Weights of a small transformer language model: rotary positions, a variant of Muon for these matrices.
MLP neurons of a small language model. Each row is named by its layer, matrix (gate and up: input weights) and neuron, and shows model dimensions 16-79. Each number is 50 + 10 x the weight over its row's rms, rounded and kept within 0 to 99. A neuron's up and down rows have the sign that makes its largest values positive.
A block is one neuron, or neurons of one layer that tend to fire together. After each block is what it responds to, as a language model described it from the Wikipedia text at the highest values.

L5.gate0:51 75 39 48 49 45 67 42 50 57 50 37 83 19 44 40 59 54 41 49 48 58 56 51 69 46 66 60 49 55 54 58 46 36 53 38 51 37 64 55 49 65 53 51 51 50 47 60 50 40 51 29 74 54 39 40 62 57 52 53 73 47 57 43
L5.up0:32 47 44 70 52 50 60 50 50 46 49 57 40 49 47 32 51 54 57 53 32 64 50 56 40 41 56 50 43 52 65 49 39 42 61 52 47 38 49 54 62 52 77 31 45 51 54 33 53 43 51 32 44 44 34 53 51 44 64 56 54 61 52 53
L5.gate41:57 59 37 25 37 36 66 50 46 50 33 56 57 66 66 52 52 47 48 56 33 67 41 61 35 31 55 51 35 56 58 57 67 40 62 58 61 54 51 42 60 51 36 48 59 55 49 69 46 59 60 62 59 54 43 45 37 47 52 45 71 71 57 46
L5.up41:55 59 52 58 56 45 32 26 60 49 51 44 47 43 35 40 44 51 42 40 45 56 72 69 49 30 50 60 38 56 43 56 41 69 51 56 38 55 40 44 54 69 47 36 56 52 67 52 52 26 49 36 35 45 54 53 58 52 47 51 50 24 59 43
L5.gate53:53 50 68 64 65 54 50 39 61 62 35 48 45 56 61 43 39 62 44 49 37 48 43 54 42 41 67 44 63 28 39 42 53 46 48 60 55 56 46 56 62 53 40 37 71 59 57 49 49 48 69 46 54 56 52 46 42 44 53 61 50 51 50 30
L5.up53:32 52 51 34 36 71 71 44 51 47 40 48 51 35 35 47 50 53 32 60 34 52 45 60 44 57 55 54 49 29 65 57 45 60 51 34 59 40 48 51 57 65 48 46 61 63 56 52 51 65 68 26 55 60 50 54 46 50 59 50 50 59 45 49
L5.gate74:26 55 47 42 46 62 38 31 39 38 39 53 56 61 53 60 56 34 54 38 52 48 44 58 67 38 67 59 48 55 52 54 51 49 35 43 60 33 59 41 44 54 56 51 46 53 55 48 70 59 49 45 56 53 36 30 67 67 54 38 35 54 47 53
L5.up74:58 63 72 61 47 52 46 53 23 39 31 66 38 57 67 51 59 69 49 58 58 51 53 59 46 45 59 42 56 27 45 43 45 59 42 41 53 64 59 60 50 25 52 50 76 34 43 37 38 43 36 56 54 48 53 38 57 40 42 32 50 45 51 39
L5.gate197:64 41 50 62 46 51 56 42 43 38 52 69 74 67 44 29 62 43 39 53 61 39 40 65 57 32 51 38 42 50 58 43 40 68 36 43 48 65 66 56 33 43 64 58 44 47 50 59 52 49 66 41 52 48 28 70 54 50 37 63 65 36 52 59
L5.up197:49 45 42 52 42 61 47 39 34 48 56 51 57 46 57 37 49 34 42 44 47 36 35 54 46 56 48 56 47 44 42 72 39 38 41 50 43 62 39 58 50 31 53 55 49 52 52 50 61 53 62 53 51 64 40 57 55 62 44 47 55 36 49 44
L5.gate344:59 58 44 38 42 58 70 37 54 55 51 55 65 60 53 42 42 50 54 46 35 54 45 57 46 25 45 56 57 31 46 46 55 73 45 26 54 63 53 50 75 48 30 44 64 46 38 39 41 35 34 40 61 50 44 43 32 52 45 59 43 47 55 46
L5.up344:60 68 39 47 34 44 62 28 42 60 60 45 42 57 52 49 46 52 52 39 40 41 51 44 61 34 40 51 67 45 59 55 50 64 43 24 54 64 42 40 75 47 43 53 50 39 32 44 52 41 38 46 63 50 36 51 41 68 40 54 34 66 42 42
L5.gate397:53 65 55 43 40 38 49 61 52 45 50 39 39 65 61 28 44 37 43 41 53 69 28 36 53 41 52 55 44 49 53 42 49 69 48 30 58 55 42 49 50 44 60 53 65 31 65 46 54 51 50 56 39 58 47 61 41 43 52 55 57 52 60 42
L5.up397:42 46 46 54 49 55 59 43 47 57 78 35 60 57 46 52 37 75 58 52 33 61 45 39 54 44 36 51 49 59 37 50 58 55 48 36 41 50 41 57 39 50 43 52 56 45 59 48 47 51 57 40 52 38 34 47 46 33 46 52 76 66 57 48
L5.gate427:62 63 58 45 44 44 48 41 53 39 30 65 42 49 49 37 52 45 54 29 42 61 77 49 56 37 41 60 59 36 54 46 47 51 48 50 39 64 74 54 52 50 33 46 65 54 59 57 40 64 58 59 42 67 35 37 56 56 55 45 63 54 52 51
L5.up427:44 49 59 52 26 47 47 57 35 49 47 55 63 64 55 53 54 54 32 50 39 70 50 54 46 56 65 46 47 51 57 40 26 48 45 51 54 54 64 49 38 30 59 38 37 58 54 34 54 40 43 36 64 50 49 42 70 61 53 48 44 36 60 42
L5.gate558:41 56 51 56 63 60 49 44 55 59 41 45 57 47 47 46 40 58 50 61 55 61 58 47 34 55 49 47 41 44 51 52 45 39 42 54 73 46 62 41 56 42 45 51 43 51 63 51 57 58 46 50 59 64 38 47 46 43 26 54 73 54 33 59
L5.up558:51 58 50 57 49 47 48 51 51 48 62 47 39 34 54 54 60 57 39 66 35 50 57 46 51 57 53 46 67 39 48 46 43 60 42 55 49 56 50 48 39 49 37 56 37 60 48 52 48 54 48 38 27 77 50 56 56 43 42 58 42 66 35 52
L5.gate753:54 36 46 49 38 44 62 48 49 50 40 54 53 54 45 57 80 28 64 53 25 35 53 71 62 60 44 59 56 37 44 50 54 41 50 61 46 57 44 53 50 50 55 39 47 59 66 51 57 42 47 74 66 47 60 51 53 43 66 59 54 61 45 45
L5.up753:44 50 66 45 53 47 49 50 45 42 61 35 69 43 47 61 38 42 39 47 55 62 50 47 44 38 51 63 28 45 51 44 37 51 40 40 43 59 47 44 60 58 47 53 64 43 29 41 53 57 64 44 55 52 56 24 52 49 51 34 65 46 54 60
L5.gate789:63 44 31 42 51 43 48 57 62 53 53 46 44 51 45 48 35 61 45 32 52 57 58 35 48 49 54 54 53 35 55 53 52 47 53 51 37 61 56 52 47 53 54 59 54 54 59 43 47 64 59 65 52 46 33 45 55 43 61 48 60 44 43 68
L5.up789:43 57 47 50 49 32 52 33 47 47 47 57 58 44 56 45 64 61 55 58 48 48 38 59 53 70 49 48 51 30 39 63 43 58 46 44 29 67 59 35 51 35 39 62 50 47 56 70 47 56 35 27 50 58 62 53 45 70 46 33 39 37 39 62
L5.gate823:62 58 63 51 67 58 53 33 42 45 53 58 34 28 36 75 42 46 34 54 49 50 41 42 77 39 45 44 40 45 63 45 34 50 38 49 61 59 54 44 41 40 54 68 44 47 47 56 51 50 44 58 40 35 36 33 44 46 39 45 42 37 40 56
L5.up823:42 64 52 47 56 68 59 65 48 52 45 55 68 48 41 48 59 59 44 61 49 56 75 51 68 43 50 67 42 35 50 50 40 49 77 49 53 36 64 48 48 62 43 55 45 40 47 40 64 47 57 40 71 52 38 52 53 57 53 62 56 53 56 61
L5.gate884:62 61 57 45 39 60 60 41 57 44 47 57 39 39 49 53 46 37 60 66 34 44 28 57 61 42 64 65 59 44 51 59 59 64 45 34 51 46 48 56 52 60 57 34 72 34 38 39 54 49 61 48 36 56 44 50 51 57 38 48 41 64 40 49
L5.up884:45 46 61 54 39 48 60 43 45 39 51 66 53 65 56 45 30 48 65 37 60 21 50 47 53 48 50 57 54 41 51 60 53 43 55 37 42 48 36 54 52 21 58 31 43 48 54 43 44 34 53 43 55 30 43 45 65 64 28 52 45 39 55 70
L5.gate892:58 39 69 41 64 51 53 53 41 43 40 70 64 49 45 58 51 40 71 59 56 39 41 61 41 57 45 54 53 61 59 51 50 66 41 36 51 55 60 51 59 46 41 42 43 64 53 56 52 45 36 35 57 65 50 46 39 29 48 43 45 47 44 62
L5.up892:61 44 58 31 52 50 60 40 43 47 45 36 27 54 55 59 39 35 50 58 61 42 43 50 44 42 46 50 46 43 46 25 43 58 36 36 27 59 39 42 42 66 52 39 53 48 59 53 60 55 35 51 58 66 51 46 53 39 49 45 52 40 48 34
L5.gate1110:56 45 49 56 33 47 51 42 51 53 50 39 49 47 41 26 48 45 56 42 49 44 58 60 43 43 62 47 43 65 39 70 49 38 42 46 55 56 63 44 53 40 72 45 56 69 37 62 55 46 57 34 30 52 55 52 62 54 47 48 56 46 69 52
L5.up1110:46 54 54 41 62 54 58 21 38 40 37 48 61 44 49 55 64 59 32 41 56 44 57 65 45 51 57 31 31 61 45 61 48 42 40 60 37 54 50 57 43 64 48 51 53 53 43 51 74 56 28 36 46 41 30 42 58 52 58 64 61 63 46 57
L5.gate1122:53 46 49 49 57 31 40 50 47 61 66 52 75 55 44 63 45 50 34 25 42 52 39 58 55 49 42 73 49 33 51 40 43 34 54 51 70 58 56 48 35 43 44 62 42 67 48 42 42 50 56 46 35 34 56 40 47 47 52 58 50 37 43 68
L5.up1122:46 53 40 54 48 72 62 56 32 52 52 55 43 48 52 55 52 35 46 39 47 71 56 41 65 63 67 77 35 39 50 38 48 65 48 46 63 36 58 42 27 38 43 45 49 60 53 52 49 42 45 51 41 55 52 62 57 43 58 47 60 54 35 74
Responds to: Sentence-ending periods

L2.gate716:40 31 56 38 50 41 60 58 52 68 47 53 54 43 50 44 60 51 55 64 62 54 64 46 58 42 52 46 45 40 45 59 50 63 53 40 60 50 48 63 51 40 39 50 38 59 56 52 45 56 39 53 58 48 44 51 59 56 60 48 36 33 57 66
L2.up716:52 35 65 48 61 47 43 63 45 48 55 47 50 53 62 53 72 74 54 64 35 55 59 43 38 47 59 55 31 46 53 52 44 65 50 46 63 54 50 54 44 55 47 33 57 68 48 60 36 37 57 57 50 46 55 58 50 54 46 54 44 41 54 49
Responds to: Perfect-tense auxiliary have

L3.gate334:54 54 53 53 41 49 51 66 49 40 44 61 39 50 44 64 51 48 41 42 60 48 52 63 52 29 35 48 35 59 45 48 45 49 36 46 52 31 67 61 37 47 56 65 44 39 67 69 45 49 31 39 37 62 41 69 50 44 42 46 60 34 59 32
L3.up334:48 54 39 63 69 57 63 42 51 33 52 40 37 43 53 47 51 69 49 40 36 52 55 67 58 56 40 51 43 76 33 46 52 59 45 65 44 41 44 69 70 49 58 33 60 37 40 54 53 36 62 45 38 55 62 65 58 75 46 51 51 33 37 52
L3.gate632:56 49 53 64 37 64 53 46 51 59 53 63 45 30 72 60 65 56 61 58 37 65 53 45 62 45 69 55 42 52 66 39 45 61 70 28 39 46 36 45 56 41 49 63 45 44 59 51 42 58 36 47 56 63 55 57 42 60 62 50 35 39 55 55
L3.up632:66 53 62 60 60 48 51 73 51 44 50 55 54 50 30 55 61 55 52 60 38 52 47 47 54 82 43 47 49 35 56 45 36 56 60 50 53 75 57 49 60 56 26 37 44 54 48 62 53 42 47 59 64 46 76 47 48 49 56 52 21 32 40 59
L3.gate749:66 44 53 56 41 38 55 56 42 44 45 60 51 39 51 41 46 43 47 48 50 38 59 32 48 43 58 64 50 60 59 62 54 62 41 59 51 40 49 37 32 67 46 47 42 51 63 54 58 48 48 50 41 46 44 44 52 49 60 76 69 36 51 53
L3.up749:45 51 54 55 48 52 41 52 53 44 60 54 73 54 25 55 46 45 42 47 60 27 53 46 52 58 42 44 42 38 37 28 42 52 37 54 87 62 31 54 45 58 51 48 43 49 36 37 48 45 47 40 42 47 59 42 51 56 50 59 54 45 41 50
L3.gate1264:40 54 46 48 42 42 52 54 48 47 37 48 59 40 49 74 65 44 57 38 50 41 39 40 52 49 50 48 50 38 50 43 58 64 73 63 56 43 56 43 52 59 45 53 52 58 55 59 61 51 34 27 45 58 58 58 33 66 59 61 49 49 49 49
L3.up1264:43 51 67 39 23 38 46 59 58 46 40 42 59 58 49 44 45 55 33 59 56 53 36 40 48 33 54 39 46 58 40 57 57 44 64 52 56 56 55 61 51 60 41 50 49 54 60 58 64 54 33 30 55 50 65 63 39 62 43 51 59 37 59 49
Responds to: Auxiliary and infinitive slots

L5.gate69:41 39 49 71 34 31 56 55 48 41 41 48 50 47 62 45 53 41 52 58 27 50 62 55 50 60 50 45 21 57 45 50 36 56 47 67 48 65 55 54 60 65 46 48 54 49 41 60 39 51 32 49 57 62 58 38 45 31 62 40 62 46 62 62
L5.up69:48 38 55 36 55 58 70 55 49 47 45 66 60 47 33 45 50 43 57 57 50 39 39 44 39 39 44 56 42 69 41 46 53 42 56 62 60 42 41 51 55 62 62 45 35 56 41 67 54 55 47 40 41 42 44 45 58 39 50 49 29 60 39 62
L5.gate487:54 48 45 60 54 52 66 53 29 57 38 53 47 58 56 45 58 53 43 37 60 72 60 40 50 50 51 38 42 52 67 51 48 51 60 51 70 37 39 54 55 49 36 57 51 39 39 56 52 57 46 60 49 36 61 59 35 42 40 53 56 44 51 45
L5.up487:58 59 54 44 39 69 52 36 56 58 38 45 52 59 41 55 57 52 45 51 47 43 48 37 62 42 45 35 40 51 34 59 49 50 66 59 49 42 44 46 58 42 56 69 45 71 41 42 42 50 64 44 42 32 43 46 37 53 67 39 48 61 61 57
L5.gate669:47 38 53 46 54 64 54 46 30 51 51 53 63 30 73 53 54 37 41 45 59 43 46 64 54 59 43 67 46 57 61 49 40 42 54 43 51 67 36 49 58 48 46 38 40 44 45 57 39 30 40 59 52 44 45 40 71 49 37 40 31 41 61 49
L5.up669:45 54 58 60 49 47 45 60 55 60 39 56 61 56 49 46 42 56 43 48 53 28 42 42 46 56 44 71 43 45 56 56 44 48 46 72 54 54 41 50 44 58 53 46 48 43 63 54 75 60 48 43 62 62 50 51 62 74 35 68 20 35 61 40
L5.gate675:53 43 49 66 64 55 45 48 54 53 54 39 52 50 41 59 45 53 46 35 45 53 44 55 55 60 54 42 36 43 81 53 34 49 56 32 42 58 63 57 52 51 46 53 42 53 43 29 57 62 64 33 50 53 53 57 60 53 40 58 51 34 59 50
L5.up675:35 51 56 60 59 51 59 59 60 44 40 45 68 40 41 70 51 53 56 41 46 47 49 30 49 41 53 53 55 67 58 64 50 49 62 33 37 48 65 72 51 55 76 55 40 63 62 55 68 48 29 37 55 65 52 59 42 50 39 43 48 42 49 48
L5.gate708:53 44 44 56 61 72 53 43 54 58 46 66 65 67 35 43 58 43 71 25 48 39 44 70 47 40 58 42 49 55 59 45 50 64 52 52 60 50 54 46 69 36 29 49 47 63 45 50 61 48 43 50 42 55 56 55 49 48 65 42 51 61 42 46
L5.up708:38 55 56 47 44 48 42 57 50 34 46 63 43 46 67 45 55 51 55 39 45 38 43 46 58 61 75 67 49 48 58 55 54 44 60 39 64 59 43 51 60 36 43 61 55 39 48 43 68 35 45 43 43 44 52 55 47 49 54 30 53 37 63 52
L5.gate786:40 50 61 47 57 41 58 48 46 31 48 48 41 30 47 34 46 51 59 67 46 59 56 56 43 52 64 40 77 44 55 44 47 63 48 57 59 64 58 45 55 43 37 70 46 28 33 55 48 36 49 38 51 59 52 43 58 53 67 39 54 58 57 32
L5.up786:46 42 62 47 48 76 73 53 43 32 48 61 53 46 50 60 35 53 48 57 61 42 55 45 42 48 56 46 44 29 39 44 55 69 24 42 45 27 42 45 46 55 39 53 20 45 46 37 47 49 46 51 59 45 62 42 34 55 55 47 56 45 56 46
L5.gate802:32 40 48 73 63 41 56 53 49 32 65 44 52 50 44 54 52 27 57 47 59 45 62 56 49 62 55 41 48 65 45 39 43 32 50 56 60 54 60 55 50 53 40 57 48 32 54 46 39 35 45 60 32 53 57 55 52 62 53 45 53 42 43 50
L5.up802:41 43 42 49 71 29 44 56 42 43 55 47 40 47 48 69 54 34 52 39 48 48 56 50 68 55 54 56 39 45 53 38 57 54 71 51 44 52 59 50 55 57 42 50 48 52 67 30 37 45 46 34 62 67 51 70 44 54 48 55 48 48 54 45
L5.gate821:51 33 49 48 43 35 61 35 46 63 39 65 58 51 59 42 52 63 73 60 38 51 34 42 63 52 53 52 49 71 58 66 58 43 60 66 41 54 44 38 46 46 56 52 50 41 43 45 70 46 43 39 61 49 43 49 48 50 57 35 67 43 43 58
L5.up821:44 31 59 56 48 54 49 33 65 40 54 45 66 60 49 39 61 60 46 49 54 50 61 59 41 42 57 52 46 24 64 56 37 62 42 45 46 59 44 35 52 60 71 57 72 30 60 68 48 53 58 51 56 42 53 43 43 38 49 46 25 54 40 38
L5.gate934:47 56 46 47 63 45 52 58 44 40 41 64 54 48 48 49 65 49 66 35 55 61 57 47 52 56 55 55 54 49 57 58 64 42 61 62 53 50 60 55 46 54 69 44 47 56 65 57 50 47 56 39 64 60 64 46 58 71 53 42 63 43 47 45
L5.up934:57 50 26 47 39 50 52 33 37 43 42 36 48 63 44 48 49 49 51 51 55 47 62 36 69 57 57 61 64 54 35 47 66 53 56 41 54 64 38 53 49 44 35 41 43 51 62 51 46 44 60 48 45 24 63 59 66 66 49 64 46 56 57 49
L5.gate1047:50 40 43 58 57 49 40 45 50 66 59 44 80 64 52 43 40 48 59 40 34 53 38 39 64 38 63 64 42 42 35 44 45 81 56 71 68 54 48 44 36 45 40 59 52 39 45 61 51 48 53 39 58 50 59 56 47 50 53 40 43 55 55 59
L5.up1047:54 50 42 56 41 37 50 62 68 44 57 48 54 58 37 49 27 56 60 40 42 51 48 40 43 45 54 49 46 45 43 31 56 32 58 42 40 47 50 58 48 38 36 45 50 35 35 51 72 38 56 44 60 38 44 44 50 45 62 65 62 39 55 34
L5.gate1116:64 63 44 56 49 48 67 59 74 53 42 46 64 48 47 60 42 41 70 60 52 50 51 39 56 57 63 41 54 52 57 58 37 55 56 56 71 46 46 55 61 39 35 52 50 55 49 50 41 53 52 52 47 40 39 70 46 59 29 50 55 45 48 41
L5.up1116:48 38 63 44 58 40 35 49 38 54 43 47 44 40 63 48 59 57 53 51 53 62 46 55 47 53 32 56 70 42 71 48 45 58 56 29 57 50 63 61 63 56 42 31 46 72 52 62 35 53 54 58 61 60 46 59 41 56 43 46 51 52 50 43
L5.gate1132:37 50 49 64 36 35 55 60 56 52 52 61 59 64 63 55 30 52 42 48 36 51 67 58 42 41 61 54 47 49 51 54 59 56 47 43 36 45 51 39 50 38 33 49 41 51 56 26 66 45 78 47 41 57 43 52 52 50 57 72 56 32 49 48
L5.up1132:47 62 67 43 22 29 44 53 50 47 49 60 46 43 53 47 45 36 51 46 49 38 55 37 55 50 60 57 41 47 44 67 62 52 52 46 45 32 65 41 66 45 33 59 62 60 65 66 31 52 51 44 52 60 64 64 36 44 44 47 43 50 80 57
L5.gate1149:52 58 45 52 54 36 54 51 42 45 46 61 60 61 45 61 54 67 49 59 42 49 40 59 35 56 53 28 43 48 54 53 33 60 68 64 50 43 52 32 40 38 50 35 63 36 35 40 38 64 39 57 56 41 49 41 58 48 57 63 46 59 61 45
L5.up1149:37 42 43 67 60 46 66 51 56 49 60 39 54 58 42 49 52 61 48 30 54 58 65 57 68 33 56 61 49 37 35 36 32 46 41 64 52 55 50 23 48 47 31 58 46 24 30 48 32 42 20 44 50 50 50 45 55 44 48 51 55 63 51 49
L5.gate1173:40 52 62 49 45 46 66 63 48 61 59 54 37 64 71 62 47 33 46 53 24 46 47 58 55 69 51 48 34 50 53 47 50 52 22 48 28 39 54 49 43 47 57 70 37 41 38 46 41 61 42 51 42 49 37 54 59 48 57 46 50 60 49 54
L5.up1173:36 39 42 61 49 54 36 62 54 37 63 55 57 37 32 53 51 60 37 25 51 66 33 51 44 41 47 51 54 30 45 44 45 54 57 39 50 37 75 37 36 51 55 53 40 29 65 56 68 42 52 53 44 34 73 49 41 60 48 54 48 63 62 59
L5.gate1226:63 38 54 65 66 51 47 54 65 33 47 65 55 41 63 27 44 59 65 49 51 48 63 39 63 61 41 49 41 60 43 53 36 39 49 45 46 58 58 70 49 45 51 50 50 48 57 29 55 59 64 64 67 45 38 48 58 33 69 45 46 44 50 44
L5.up1226:47 52 52 41 31 49 57 51 63 32 57 64 57 59 39 49 30 49 38 43 54 45 59 46 58 35 53 50 45 51 76 35 44 46 59 42 68 44 43 58 58 51 32 53 62 46 45 40 54 52 54 49 61 32 43 49 44 49 51 33 38 56 56 46
L5.gate1329:57 40 62 47 55 35 48 44 51 49 48 36 62 38 48 42 38 43 48 51 44 55 49 59 56 68 56 62 63 33 53 30 40 58 40 54 46 45 56 44 47 45 50 61 52 41 54 44 51 46 48 54 45 34 37 61 53 56 42 52 57 53 52 27
L5.up1329:26 61 51 53 71 40 49 54 48 52 49 50 64 43 61 67 45 66 41 56 46 47 41 41 70 53 44 41 38 48 54 38 26 70 48 60 44 52 48 45 47 51 25 60 41 49 56 19 56 44 51 47 43 52 41 50 51 46 36 44 37 31 51 36
Responds to: Auxiliary after subject